From a checkpoint of a small transformer trained on Wikipedia: width 576, 38.3M parameters.
MLP neurons of a small language model. Each row is named by its layer, matrix (down: output weights) and neuron, and shows model dimensions 256-351. Each number is 500 + 25 x the weight over its row's rms, rounded and kept within 0 to 999. Numbers have three digits each.
A block is one neuron, or neurons of one layer that tend to fire together. After each block is what it responds to, as a language model described it from the Wikipedia text at the highest values.

L6.down292:498463511506526509493494500540460493495518487507478472509480514501487524493516498498498456451470497480508477474526520495485471489481536486508502485510522503518505450484484509540511519489490502536523490492489482465488497490517491500493510519506561507462480547497501500488523517480509479483
L6.down485:526495522546473505489474491437446480466495522504485538516519530464495505552477533473476545504569491508485491514508521494502494484464479538505506479478508549512512526495468530461454552542471485508528466482474500506460520513483457502515504513487503492491469513514471513530479534485546491469
L6.down917:500512428519483530468484546493541505533540530485490464489500463514507534498491501536507510548508528521505479467468535490484482519502440487461514507477482483483515412450517524502520497497454470471479474523540508513453490497470515538570505506487487491503498497502508484525522520464482518462
L6.down1257:503530529526519482459456474486484544485465502480469502532499510555480497479509491510525538508515489496527502503467469479484504511496475498484481488499506492531506534511489544488487505540526504476536472497493510521526574527451529471538466515528496553487456484455475516476467524492538532471
Responds to: Later word pieces that complete words which are usually followed by a fixed preposition, as in adjac-ent to, in con-trast to, in conjun-ction with, Add-ition-ally, and In addition.

L6.down234:421518478514545511537524504522507494481489505490518509487513496462491479525540485483510498473496493467508511489522492450498538489509499499518490488495510497528457547517508498516472486495553490527529536466491501488567530497519453465485476497513494484508539540472497484507471519484524540471
L6.down521:486469462529495490495524470516517522505511508502475512496524520495480461521507468544478532516525547512498494515471510416533521502482499497523495508509469495562485479535522541496497514491470475464513465489523496506527454479489479495502492537460494494465522507498484523494496507463554497472
L6.down1365:481509458493530515581543490500492492520507525506500481484507478521457531509540514514533512452514493469560488422466509474514480505464472494507522504482474537502533477472510479511513502502526523539506511531479525529504483512496496530511556529537502482544518498508516505524492497519538517508
L6.down1645:539492492524519477473479495457534525513528453486474496550468508510500495515425512500485490486534502548466527477483509503484504559468488495511481522547527505550482511440498472496503462503487508497503515474529521534487480525527501476475475456516506509562532507517512513495491473540506532499
Responds to: Fires on auxiliaries have/has/had and adverbs like already, previously, probably placed between a subject and its main verb, e.g. had already spread.

L6.down127:485487498530470482482505513486517492512500483495487498482511537476541528504521504521512512484516514497533473565478463515476484539534451441512513488500509509554501473521498452513508474496519515547469547528474532557512518472548480484489466504423510527515492463531572509501533480497512461491
L6.down147:489488533467526488499530505492492521519518494552485445499527523509538561485500452512478516490542503505518458489500538502489462532517475509480494493498520503553492472485496487532519505465522492446490534474479542516518530512432497520448465503468517489499515533518544526502518488527508472471
L6.down776:461489493498489478463528514473478518508524501508481487507502501507512525513502498492499487515520501521565544504477527514513541461513492497463493505498456559467490492426498510478481533494537559462497449477462488503521491520489524470447488526491507499523516475508481508559485491518475483549
L6.down1390:470513460491500523467479544528484510497504488520501507486495504469509462504497517530481511530450518507497457508470493452474517530495521447498511508507433549485544488490489502508503518478541518508504463497494499514502525464476460521542521492497455546488506550469462527521460508529505502506
Responds to: Short word-piece tokens, mostly a single vowel (a, i, u), completing or continuing foreign names and transliterations, as in Šišmiši, romaji, Annapurna, Grasu.

L7.down154:447488490490504466464498558502486488487462499517531513493493543464491464503530456456502524465512474505520515492497499521489497484500514511491512489502518513545498485510555507527487470499461515451479526543489502509524498491503493507509493506499508532488524504511470508532531515507518501485
L7.down358:494510528409502465425501501489525492482558520507491472496492476449524463494519507465500479521505507491531522519443516508500508490480455554503510529525511523486471491486490528520492544512510486499506529496494481485525503521501477536482451478500511518478490499503539524548535529452511471532
L7.down1025:449480496466471491491500545512517482484501500518507498500494502458501448508494507490521535536502506522531530502462474500476494536502529525506468531508504488510482519525511468533487517530524507520494476531495487495512530480502473469515470524490492510523520486498494497483533520477537490547
L7.down1054:482485531534468502537501477542467520499504513517522520476524502485533517471493482499520477531522523486525494515543508513524494544450466489516465515556525502547503493512539510499511462495509459524529483522472513527529495500501511548523508453537485482450527501484496478460457490504543520453
L7.down1182:562482505482463491449479523501483494521486523505498469518500493508490526530527525460507527495507487492486534468474484519510476488520455522514487499489486496529512522492486490479562514470502475460514525493446530482504527493512521490533475526522490464488496476510483501511494501521518501468
L7.down1284:476481505484513507464534533475527478476496509518512579527498484478468428498533517458510564513507443495492503503490503534499474490490498495428463509519498493485508493521505486518502504490524476481510508517494484490537484512477520484511490505518542515445506475505489496570502518464546502539
L7.down1545:484442483480515543476502501524415488478512473512489513526506529546495534544511533498488539546502519531472507481482497521482510471529474479523512466512500546516524500518523510512482505504510524501507494441529495499494445522500495447518521447525518535469492539456507485567477488441523488507
L7.down1714:503514456543526498515507445482532524534525508508550494547490522499487496519486503493534479511533517466470521481509521475481492508472499543497508500522530509526484525547487495487506502525514488468516511478514490482490495483527500502508539508440510516515429496506480543507538481529500473534
Responds to: Final token of a value inside a pipe-delimited wiki table cell, just before the closing pipe, e.g. percentages, decimals, track times (4:06, 5.31, 40.08%).

L7.down190:517518421501507466514534481456478493485479498497469541510475529453495533504518483512571516543526448484442460468531505499542510512540479506495474477445468488517464491479474516462503535516474526469496530456477491507501529475512465497490520490518538510521481495523454477508513528507487504468
L7.down416:511442471526456482520457433487515470492509442481521522478507464479486525524539511509513489516498497514506489484506495515487497490507481445510508478505536464512490490496473517527561529478498484519499548553560490489509513482510476499483473461489547482528487487517520483481529502467501485501
L7.down484:520456511553520486476494504497513531509507470485480506477519540489485468515517487515463510497459538519511470515486498505493464524496511535498513494524457499473464480530468500497502524519497518510555519507566485495500518554524507479479497508486533557492481511507477534480532492515489482463
L7.down755:503544494504521491487517540462490545509513514483499421499524532506537498499515509503534554531497500505451488573518479506501480503498466509528517446506517459526536469492471530486450525501513515500483512519468512541519516474474508509518435589492499501498458505518527529500493464483513507489
L7.down760:449535500507476456518484507518466508533515538451494503506502488528530504514501534483494497517513497493492469516519516495493474539509499515531488533499523498557487494520477519494445500515491495509480518506486477470513498504512485515495491548487550483499467507539538485516448512492483506466
L7.down830:496484512555490524513496494448470534498483467476473536470483497495513493498467509478532477521455485493506489469502520525525471522485514519532527453529530455536475517478504524433483442483503491541502490504491508509491474486514541496516516530450520513533517474496493525539519509498535532444
L7.down1024:515516461526537448524507493517478492508454516525485505481483507541544491519523484465481489485536452504509493477485519529457557517494471494501482509474480486493529486522481492500507471484462509489468527523529516493490509472500518516484525486478537504471472530450453497505528498520475486535
L7.down1696:512494484489469456460492508520522504510522456502499506503530512563505486464514499510468456477534501507493497471489497496505517508505470485501518540469503533496482481494544553455492519521486535489527497511514493469516543458493502477508493526496479471519494532472510517479522500535535531506
Responds to: Short vowel-heavy subword pieces just after a word's first piece, mostly in foreign names and titles (Bol-o, Burc-u, Ell-i-ott), plus the prefix anti in words like antihistamines.

L6.down258:488442481483496541550503497471516498507499511502513479482503496507458449570492527528543490478496544474519496461499450496549510494489468491479528533464490519501494464490557519498505517497510476484477506507486519496467493448512492465555523478503520500459529510518511478494488485478478494492
L6.down491:518522464507480519487475518521513524475535512490463473568511473505508509468460557490519451492442508502461493517528494512503515466498532467544489504508478551489497520488509554511497490520521502464475503503514539540486501479520464521496553503476500497527542496492535534489499525527553523491
L6.down519:494559481516533527483500472526499537498484464515504497528497472433512501501473495471508503513444458472499515512504452533512512544514542499517505500538525479486475454521519535509499511540535501505446495498524489512486518478486478534461530487492480519480536517485480553499473487550459505457
L6.down766:498482472477494498477490485571474489516492455504490474495497413478489522505437473504499530497469478475519465503527488515544481502477510436509499515504468536472522446558506522537526489506486555489457492501499459509485490512500498529473567521504454524511470530519556498555521504557518480474
Responds to: Tokens just before an upcoming number or count, such as table pipes before totals, or "at least", "up to", "of which".

L4.down12:477502525438508483478478528530516496504506476517456520530499471512475464511491506506452483492510496506520480504501480485502516483442540523503480472523510496465461493504494448508451506473501466525494487484504517492581498506570497510476516463508475481515522493515450494493516493500517557482
L4.down1203:503499470508474489511515503479531489452516481488472480463487498462459524485556514498485522522522591521497471479555492468471486487479486493482488493519492511518499488468488474507519505515443500530485487488495515488465435474499512540508514518505546509550486469476539504488472510505478514515
Responds to: Past participles in passive constructions, mostly after was/were/is or a noun, followed by by/to/in, such as written, attributed, called up.

L6.down155:536488518487502489499518511508446530498527498485536458503481518540499483517501504516507487493504530491485461477474521514487535485479497483488483492536546468512429464465492495479521494502517479461440496483472452508495545501485491516484482486497505495517494493535479468460509516518522525491
L6.down299:506507505485499501482517519512478522484498463489465524493454510453538499531459536515511519546448470533536482487504538501505509509504486493536521495454513464500472508510464519502490495530509526496481552504478443481453449494518466473503488516473575493495508493518483480467489500479502528470
L6.down393:549490475485448464518515484546536485494515466503467514495522534471522487488491504463485517545517475509491514522512498508491452507542480504480521499476484534476517547486478508475475508528444528472477494500476528529521523514511522529476499544498505481538534465486474483462540506455510466523
L6.down482:486500549498493490515528457470506536545553512516540501487516523504529521509502498479500494521487511475509493501503500483478507521524533520485502493495530516544509501507531487495509500512501479498506487548483503486482500480506464472511519494468493498472494463483506480484482499530519533523
Responds to: Two-digit number tokens inside figures, especially after a decimal point or in table cells, such as 0.526 miles, 1.19%, and 21.19 m.

L6.down536:529486468489529483463484529516541502502504502510492497458519511525503508524519501489503476479486518529518477499507499479525472506471527526512496509478551527529485494525494486488499531513454460441530474509504507478494505479548515544488475514501475437507491457469449492518522501518501506474
L6.down1001:506498454479487483491522485531468505492534496526527511503506517449546492500501463484524505453474490476522465462496510531476531501525471493487492493498517513481533468490506514475524539515461479482476481472466492483461499491483475500489454536518528521538498459479490491506471484497496521506
L6.down1255:527496471502494525497496527493497485501537485463533506501505535490517503494503519503515462458470503509498491517518510520498557567523520516512452455499532510494475482506506460509498500537500479526538533502514474484485457496463525533518512516477487512485510470509457478449485542466510501534
L6.down1619:487554528520514547491493521502512494452538544488500474488465546545546460478507489477493502519547482497480508476473494522507511496484454497498512497466537514486480481502554515516510492512486459494515534508515559518496498513484461491426468462483488491464521493484485525492526512514564540503
Responds to: A lone F or f token opening a longer word split into pieces, such as F|ine, F|inding, f|ossil; occasionally Dr, Br, G.

L7.down17:536531503513487496447474507480556506531473495517521528477511516506492508508506513470470523479485506513505446538476494522465517480483522496503500477508521485508504535500477520466458512495521510502518497538516493507474511503479516472497485505504508477501480547532516527523542499490444505507
L7.down603:497483503508498540480497512486490469496473477548502447505521485485496490484510507482502522492491521490526502525529508497529516455482496508518494486477519483494524506453534464462494514508515468505533478476514523486495484486471538461510503488552496516496522488507471551510531495525492491504
L7.down776:493485460520507514497465522509487528486490476500482519527482499491489486487503553475448474471498524485542513478495534459489472540495511522503517535517498520531491479501495500497457504525485532484517478490469515494471507531518519481519525458491452495501509514476484497458507497493500463529
L7.down938:506457508466493512526498499486515517494528503516507500514504444481515480525510481518526512508469567513480510523519479495529492478499525490468493530462503530493491520513524449525525499551479535445540461515544518527488556494501494484505554503500484500486499558509510514479499498516477429505
L7.down1169:532523530507503481515459539526493484529499514508532486506519465535473521505538498489533490465504501481533489444497528494473505506515498478448516484514514525484474488503487522534486479507527503519502459474503490536518487518531483495511509537484481483518484459506484475485521518511504554493
L7.down1480:525481550465490524487478490515503485518497520486527453555514507527486480509485515498498494482434499470491504453489500465545477470520520494484544465514500533494499510497510470526506494495498520462526525542493484548508491545519529455427505477485556486446525498493471481521500488535548538541
L7.down1548:524501517540483535489502507467528530494532539498479542472514497529481483539494512478498520497518523509530506511487509475478537482498504502490549487524485489446486451502521488510508475488517502514504481494450527515535510527519460519544531459488435490476477489509528519527502462493555494513
L7.down1657:504501550524502523541501513526526510502530532508528506508524466544526483533457463478465463464486566510526516498502517489482503471457503483492527534502481514448498517527503479515494491469495501508523509442487497517478470515513489488526494508483539511466511476557472531539517520543512522512
Responds to: Party-name cells at the start of rows in election result tables, such as Independent, Conservative, PF, BNP; weaker on political compounds like left-wing and scattered table tokens.

L6.down68:515529454493476519525511506492493539508472504491502497518429502464459489512524485515524499473499508503512518491514515513495515489504496513509500467510525499502484532522525533488519480531501501468501566494561502524507517515494485514507518530554491498489500506477466532480524454500528471493
L6.down689:525518500527519518479486465487434535433494477500472478536473484522508529466523442536507489482495517469541522503483477492472481468492537488516502474501492504510490430508531485533514483464491508506596476490498491476546502576523513496517491503540512499506476500554490536482504523476531500490
L6.down1070:522506477492459561479491514520508549461519493482535527537509504490500497535527501527497497517449506503507451506479545509491481520494496499530539476535495486525476485520492481510500526569510508465489506515500512521549507495466513513481473483522481532498502470499519515519508453531517541517
L6.down1157:511519502496472502505504525440519529485522489471509498463493513498513497520531536530439467518527478460530471519538511448454508551489496452477523470512465529558451485510520517547494512562451487517510483498506516504548503496498483488474459551502512511491564520514512513530477555528541538553
Responds to: First subword piece of a word split into parts, e.g. pr(oud), t(elling), d(aughters), and party names opening election-table cells (UK(IP), P(NM)).

L7.down96:494464507532527483492517503470444461546546491463483488480466498481493479526495518494517486513458526482538532496505514525526500477548506515494506550485517499482522528476513489463527525541518487500505494493458492477565524482505480503489496473512499473487493499531450508496490511538515536515
L7.down215:463460515530511445481472477492485512511536514467532495561497523498505473453496513519495475483535472479477522519508471517516471464507458526454461477509535482520492472531494439493510481523518560481498492507519506518486519490484505496523509529492456541471526524500533516489500521487482473506
L7.down293:487479498470489499528481492498492527508505506489539519480488547499533515484465559473491502513462508458473528528473479512532450486505488478527486506497462536469518520467454547486539531506445458504496511493498524520480487555470485514464514557496516493472501490561461489495502514504518479503
L7.down833:485513506450503447513494478483531465496505482515486500506521552514519516526493528495504482511524550529492478471483486488519534447519498476527520501516489535484514525522551530467459535461513529523472511527517483504505516503521496425472515484448477503511523482506465479469477498507494491502
L7.down878:469468538524465486508485510457500524497534523479479496498475509546508494483505498544483483527501520490545526493463509509480515482550484518495503478478504476468475502464491526461505563490450526529496464514476498536529468542525528489538493520532469525498539515502494496461494525507527494468
L7.down1088:522507523496480524524487485495512476514494452456484507533489506471457485503521462499544490507495537505471467455511507521527481463493501481529502497507507511504521498475495499475505487529504530481510495514512518458531456511467473502502528453512471507505502484505474477485519487535479560530
L7.down1301:480471484504503462523540489484491491557454506535501503462458501512506489462509498501479479493444517503536481490477503513510473514486522535498510522486543474493505482467528516482533510515522489530475475494479519481533499508499561467472488509505513533493482510479502553541500550499461474532
L7.down1527:495481525487532495526523492466483517474520456442512522503507536494505461477491531506470520492470509453485484503502501502504511535547545548520462499489551505529506559525490493448489486470496492501507503540535562487503493477489494505481460523479474507521492504480486501499489482501495494512
Responds to: A lone "b"/"B" token that starts a word split into pieces, such as b|leak, b|athroom, B|old; weaker for initial r, st, sp.

L4.down65:480544492523506522503485501485484514521502486521493513501514528468507512524471495554460525496521475493544490497530508524489505487489503509494483508505510552508542509461500497515500496491485485465485479495476484529499480470474478493526489535509555484497501533488471456479486464476491507483
L4.down1627:529528524497512483478515467484469507477516583521475516487514503506503469515540523514490512522507498514520538502504475515511512505513532527480487505514514454510552505490502490491471540515471493500546491507500485511517508531484524533503517496493490488485505514495513451512541491485533527537
Responds to: Short first pieces of split words, often syllables like Me, Le, de, Ma, in foreign names and titles, e.g. Ne Me Quitte, Timo Meier, Di Meola.

L4.down1081:508481494464482505467533501486491484518476510492475520537491541530471505546546501515521519484508524536523471508496516506546522493483508518506485509494471475475495489529502475471506503516500509515518501528502513521561498477480457505474490487528480551479472512502506485517473518489514498466
L4.down1170:491548499530483488510472490483489502574487496481480485495474549522490483474525466508502502459518473487468483525492550475543526432493521542490486510514542524457492480515521468488467527472506469532489537504509514500501495490495491496462513512496433507537489503502514483487487514496538517475
Responds to: The word to introducing an infinitive verb, plus modal verbs before a bare verb, as in able to, began to, can be, would continue.

L7.down399:500490505461494511516520466516472523445500457493493501506538507510493456509518491516548448483481515450532485525500497478509519494529493477492480494520466501500488493485444496522558517526503482520496483519543519460566489508517528457536461522501542517491544480494503523548488528473480503471
L7.down453:497491543504483490522503545504498559480516485503510502495505570466519509525463507539518543474541493545540501509501482493453497477524475482541500494515503490512491505496487473496491478487523497528516475461502500488493481486495542482541467512530497491508480523539444489499473527509472532531
L7.down454:492498532498470500512537491504518457534492482473532456514476550463508511527496507482533574487510471497482488509540473514500457474473537557565475440478517469480472481531494516483517509498529501486529502502461487493496487477494486462509491481494499474522480506528520505507502522523452500472
L7.down482:495528497479490498503549526534484508492510482504511549516539486492497432531514516511553582473503465494491490490480515484497543520506503519510487536489491506496456481533517535549482525458500526490514489505514538450533480457536510509455438479491478462469533519474506489548499511468537495488
L7.down573:449492482500488556485536475527470465538483487484532534499454473495510497482514499537504528474494511488491545509478471473448544512521486512509482464486493491488468494507474488516498500513439483529445493484513504520496525487550478490528491438472499466504503515480502499507483505477527507500
L7.down905:445484499489532557453510519548492474504505490529502575517504490514471480498515526520483558521529457538496463516457493509510507483491536549496492488499489501516492443484511492522459516508499491500471511543535494506521522502525487505538513505506490540457521541480496488507490503458455476519
L7.down1431:530538469500483482503529444532480478482501481511513494487532518544511518476480514517464508485501509534448458468470444456487501538460482499484491504518527562508483481515482477449536488484482482477518507492525497483528487482557487502494510524511522510479477493497453484473502490504497473504
L7.down1709:541500471485508557469534502510510515551470493475484483508515475525502469479535525539506605502461476516493475481540497485497485444503495471521501533463499478481503490491539500514479517490469460499489519498544536482507467493502467491523453481475504502484499498520524502532482485536488490474
Responds to: The last token before a clause's main verb: a subject's end, pronoun, modal or adverb, as in microbes, they, will, already.

L4.down1269:538500572483504519464517460518517526485497481482461499509487472477511499517492521499542500478537489528517468476487489489473514531515498457474541489533472453535526538521452502478475525549535448456489485527471496464470501499505507551499483480498540470537490449497490477529553467503520490518
L4.down1335:476486517513510504488482504513494541509512506487467506511498530541486521520567481523569485509519519533526468498514471535508518491497495497516498457561454500468534504471514468524481514527468512460509544506520511492491532535495499497486542513490488490484518524494509505473471481526529558498
Responds to: Number tokens inside pipe-delimited sports and stats tables, often mid-row (league standings, appearances, goals), e.g. | 12 | 7 | 2 |; also digits after decimals or in coordinates.

L4.down155:427470485483522464506536462472510491502517529484530482451461507459486460480488489463488476482514495540478487453493462497463575496519480506497497516498560482460485531472525517488520502513480485508468465474500494477449509514537507505514524526505504506553516479477472466477490487509445490513
L4.down780:499493500471484477501483465537532518504538536506530509500453508526523508507529487500488523492514484492491517540459511484499503489496499473468492504487556440492476483503471546481452496517533484458500495541505507541450485491481520507471476510464504498504483484522449516468542507527529485495
Responds to: Short word-initial pieces, most often a lone " f" (f|an, f|ascinating, f|ingers), also h, c, p, st; sometimes the preposition " in".

L6.down269:526541535464486490550489496545499547525503519492516519492505565489492471490531513470499505512516499519480458475535478504489496494496497551526456475488471500486514524537511482477519488537473520510528457483495473465520514492486489491480521483482522499505542531519507488485482536473481509482
L6.down305:497473489465491491476489496503516498520487508507488473529493520512514468498520485498503469476518495483505504453536486446497491513527505500551527521464484481497491513508494487481461504530535469539479479506514489505519504538537474497457471496502511514532493523519467454470489486445467498504
L6.down369:513466485507556520528540505524473528503517518489489494475503562479458520552506515500530529467519499476520501485539535528525522428505509484539539518486492522489479468470477471520501521527513516531497476518510505491518509524514522551522484515490529503513502492493495523492484492488480471499
L6.down970:511477487483506528544515509486513479489486496449466510487532542502456448433518517523511479493469536497501523474488516514506495478505496487539468497500550475445508520481515524545542493486494529498496444511505495528493458462522451521532490465509522518484455527526491485460448530491499504494
Responds to: The letter B or b tokenized on its own at the start of a word, name or acronym, as in B-side, BLT, bouldering, Bodin.

L7.down299:488509512492472505517478485502510459529494517500527484480519518493517509489510523468503446496446514498508515463542515538518470495482479522503504578485538543493501537506474541539512503509540539523447489522475574545466517495500542493484498512452498491526484497513481472498501496543525490489
L7.down377:465491496448507471471471503497502499472492519482535461515559482451482537508498470492465518447473512524498531475501534477514545503468508500551504474522530508502513485497492514525544494545503489501519524506504499492481512457469502532479512463531503454491481479528498543455522485498528510468
L7.down390:502485462459485463495530468500519490527459521499485489478497504470495539529508483502485510528454488465519550496471535525514460523514487466483503516480497495523533519514444517507486500469495503506472502471478511496534478517473525496488518499537473512545520496508494475463548498528444484505
L7.down1105:512541514511548502516437503484486490494514513501458458486518508509498495469496480530513445447491491526521485516529537471501496456516564482520491532460551479448499503480467502488499493499474520491505505512514522489508485490484522521524488530498518468556485526473471480438515541488523529485
L7.down1143:550514441517468532487473527510486480524497496491527497524460560534486485500520459530489494501517480523514525508539538513486497460514496495527482506519582464524483520501496512475507501547476453520515502492515517487467506499481534457519466491550514514511559500482515530488498481497504534505
L7.down1229:495498528484560485515503507507473480495486511517501460498552533518483504502511494512497506462517503504527489494466478524434524509486515470500494506520559471542459452486523498509466479465459509526471490467498483506483519472490516509480453497507485511484480493531491541511489484462465520475
L7.down1233:492523531529494515484473495470528511499516502495519471503497560468523520505562565425564508570509499474466500457520503499537487545450504518519532522480518459513485489482492473507516499501480533462494511505479541470464515523445479475522546521515454501446500469520514477514529499507474520507
L7.down1580:517510480483492468493494552506552485444509485463534515488465464472494478503462531484527471455533486524516483492517461439506509491487530505515465489493527504470529500519500499511495486481516537515453476530463537440525488480494462522460514494486488491487491500521513508517443502463455538446
Responds to: A lone "f" or "F" piece opening a longer word split into pieces, as in f|earless, f|ired, F|itMoney, F|ukunaga, with rarer other opening pieces.

L7.down617:531487509472477537517511482500516483502503486502466490505481577536485534479487538475531497539548527498513475527519511472484520514492499517481478487518504516533484505489519505511465546487508477512526473489487505529513517520482511496504523503528497530495505462509525503514484516497562493440
L7.down648:538495442482480492547511477502497557521490545488543497488506571500508483477501476482541479507462500488511513500531536479495513502536472491479504473511515505517492500505518490510479551507517577484495535480467523491518530532529495507522489504487519517466481522482472507533478526475522491454
L7.down733:508464503519457503498564539510512505483470499513521465515483495495490499508506498470539516495486510526558515498510488497508570451530456538502480518473512567532549510517505433507508508546501497478525500495477524471532494499504511505473497483492510517483514462466423470515486513534497494508
L7.down807:509508500506536495483491452515492476491448510464511517549511562513492511514512489516518485513493502499506504494474511525539496523503492504487456470547456532500500528511477451470486541515542498498493474508535494541472450509514494504512552496549510544513477511494504489500514480492519508462
L7.down936:507481573475469488464536547498497535466488476485464482498525529499448489490503512520489486507558548459480505455479502479465515483549516480493532483523553477503518566467541509507472465476515527533522483486524490514508485488491516503567497461505490496500514490492512559487455492536526525525
L7.down1010:490478500475469486523505478508518555510535536466464494508508488519556461509537501476480528496487539510482487526476517479546453480498477552503479525478524513548479519462471529487469505509502516470508495530471463520513529517544468522488494497463499485483488464455486486519510488485494493484
L7.down1597:514517497471510541511511516512534514516531522551499530505490491501502507473484510520505480570490515515521495494559532480515495493488481466461519505526520462496481479474533469516495548509508466549524477479525488479507523496517521490520464560470532508493495496512475511497485512494514510488
L7.down1641:481498493495515508513513560575452515482487475464536497487476514531499490467533481466523513479511531498498503518506521490513494535498532499469513511491507469492497510522477491533508508516502459470547464495503496479469512530511507478476483522453504541516506535494517473486488484483543483509
Responds to: First word of fixed multiword phrases whose next word is predictable, mostly "according" (to) at a sentence start, also "due" (to), "in order" (to), "subject" (to).

L6.down1463:487469510509512499507497486463469533486510471484509481492502468482506485524477493534485509526496504455557507491521483507505476510522518481496523481514486518492503489479554524511486469534470475513503479480509493519543525458474487487517483555491547547451505521491484521484478536476514542469
L6.down1626:498512495504503485541493498525507496524559554465519551550481467465491497526466520498501473490492483482503455490490540513519467481540521555487498512509539481471512485514527575499484471480502466463528510531473486490506474522516488465506535507501519446505525473503536488507517461500531503516
L6.down1627:516503481526517505446492529527463520486500511499466497496475460505459446527447529481476493489462493457460513513508461482483499498479517490540503481496495492539516472516496541514511520515508507534474515528520519443506510503475503484461479514501468512519463489507463490540476577512506509527
L6.down1691:493487481498518496494471490515483521467538546543520511483458459493462475522508544456488475477522509522526470530531528476529536524505493461505495483504504493479516479477537510520482482499499460517527535513457494483544553514536511535483477483509515503483456542519523458489467505489473508467
Responds to: Final piece of a past participle, adjective, adverb or unit that completes a predicate right before a preposition or than, e.g. distributed by, faster than, 700 m.

L4.down246:455496505516512505499483518518538489485524505498468497484477465464488547517495499495499502514533477504495496505545532507476453500511493518516510501533477475504474465503474519453497518508494528510477460472526490491534501529521499552531489487530543512500487467504516557500482484505486500531
L4.down687:457498512487501520504494505515485500531520485516506488522523532448492500489505518521482468469499488504523470518503533511463536456494457526517445504506507500494518535514478469478512496482490518499493487495467481456557489493487484517479505491502511543499487513486519497494566497460492513475
Responds to: Non-final word pieces inside multi-token verbs, usually before an inflection like -ed, -es, -ing: re|organ|ized, pers|u|aded, determ|ines.

L7.down16:490479515493488517505527517531530483514534518505525542497486512500519505476464520498510499546540531489460494485467462524469518535488478470475488452508468515482468490499490482506529491536516495445476492467493522521506542490512492504512509493525478474543459515530529480494532521472506531450
L7.down179:536510478486478509517511521478483489476505505503513489542496493485465530509517493518536545491498508532523507496462495506528499492462520537466491513479479504483510474491514528503496496478516507497517495479491491506474516428485511508494499474515499461512508523501509501501516499524505494482
L7.down595:471495483468499488512537504513489477505504515502452518496502480488470512480490552466551535472519483475474530489459440497506513521527469500498489467493483474502518459530495499526530504504516498484522493474479555497494525499457533518547511522471486511505511504531444493489513563532505500511
L7.down764:482509485534518465505486523507481492521531544506508529498541480489492519511461503478486494482472502461507473487503497506522483478495499506497510452452518512487545484544475519475528566454504487462525525509469507509506501447514485520460463509503470481486472515489500478465503516511446478465
L7.down818:490493541496525504517500517516511496511489493426511480484522505515455515469466496473496524500499465491480520459463516492498534479508519524491445492463497518502492505511473478465502512515524512524458466481522543469506519467519477503512462478507499486483500526522500484477451514479520489497
L7.down1124:488472483541513484507473522448488551512504484486484499513502412495497527493473463484516466434499488485516469477465492531491537519452540460493526575490491515531507541497493507498507526456468482475490501532503461447506524462528523495493505532490505489502533488513450513439492518481545507468
L7.down1415:486475529478487444479457534473531547553506502493458472526481446469470525505521519491520523529535518510493517493483489476533565497454500488478492523490492534508477545538515458495485505553509503506518516501537526506531488509473450506489500518541553541473522495484517448507544520486505499508
L7.down1680:456494498506499499501516561511556490522474507539496495490497426502491463485489510512510497443462515474529526512514459512529518467509509499491492518505457496529502491520510450525525524467491523482522513492474474473488505497496477478495512505497498507484525519506518505469510522543527500482
Responds to: Last piece of a passive participle, adjective, adverb or particle that completes a clause predicate before a preposition or punctuation, e.g. discontinued, cancelled, locked away, climbed again.

L7.down122:492475519503490496509475524496508499496521490483499525481524544476506477548508516476481529527479520499493512505528522533497472513521512532457497493503537551496513481483524487484504511489511508507498481484537535456505502445441478471499488490430450474500507506479518503461488498510523480488
L7.down224:482515496461536511516505494485487573525494447538522480465522495483506523503505505553506455486471493478517510491496477527504482485489477484504471511521499540487478499483501455500497520540506491495472479464550533511497464506486521476531564506491459531487482455493495519484451491567506462482
L7.down785:512486506502485525498499497473494513539500474529531514471542505529508521546469528496487487527492470502494492491530515482541494494432505511495504504513523511491527495528462524491524535490493506427484477543506511494524506503471506482504464522468478521497497478500428527521493502501485514489
L7.down1041:478519485477538531517529544521526518499478511442473494538525497450441465543481479501521520505514528504499496529439497448472487534492538508541469483500491469486503458511561523483535503469546496547539468442474477481509507488491523502521504528491477480515501493544500488525477510486484490467
L7.down1080:528499464516485480545518532544514506513513510501549524516492483451482498503453479496514484468477506527496510519491493519484469526520485497500489531491518446447511491515555499503535422508534492541479496504478471490510503515511532503461513472452513496513562457485512489469461496497512489472
L7.down1094:513499484503513485534508561476494479511466502466508507536480475529488508476495525486508562517502505509466494485549467486497504520490536491475522528468448444540502508456522484461493536489503514515508468477477449528544505514510469496487499500522507506551517494488513515525503490506499472558
L7.down1398:526485500487536491526522488462500525455486515487503490506497429459511515532468498505501528499472446453498502496551458468473500523479531512529484520509546495503514486538536528500523566485567510508504477466502497505497469448541480482484496525498534528478519520498516496522533528530504468469
L7.down1577:513483507516498512518472463447497513451539506491491500564529465475481502469532542456508460493543454491510511510537499510540492517507525480520514512497486480505443460515519516475502488524484507470490456544512462492491495537503518486503480458529482504508536485525513495528508512460513498500
Responds to: Tokens just before an expected number or amount, chiefly than in more/no less than, plus up to, a total of, and table pipes.

L4.down588:525504540498485525490490522512548500530516551478482482492492495527491482522510509482522510522502518497509532546495535484526506542522520506446546537546491514506477469528464516470527491495500496459499489525484482521513488517509495499511515477476502489512477482500490538519529484546528543480
L4.down1212:509492525498494479535529494513510495516475490527526468521502524518502508515487559495504478496474481529472490439460544521490473504510538512484452518488510516536482526497528504467472498492467502489479563501538510490497525492514473506493547480505470494499457477464514507500526494534489502493
Responds to: Words inside accounts of elections, politics and competition outcomes, such as run for re-election, elected, Democratic, Congress, first round, votes.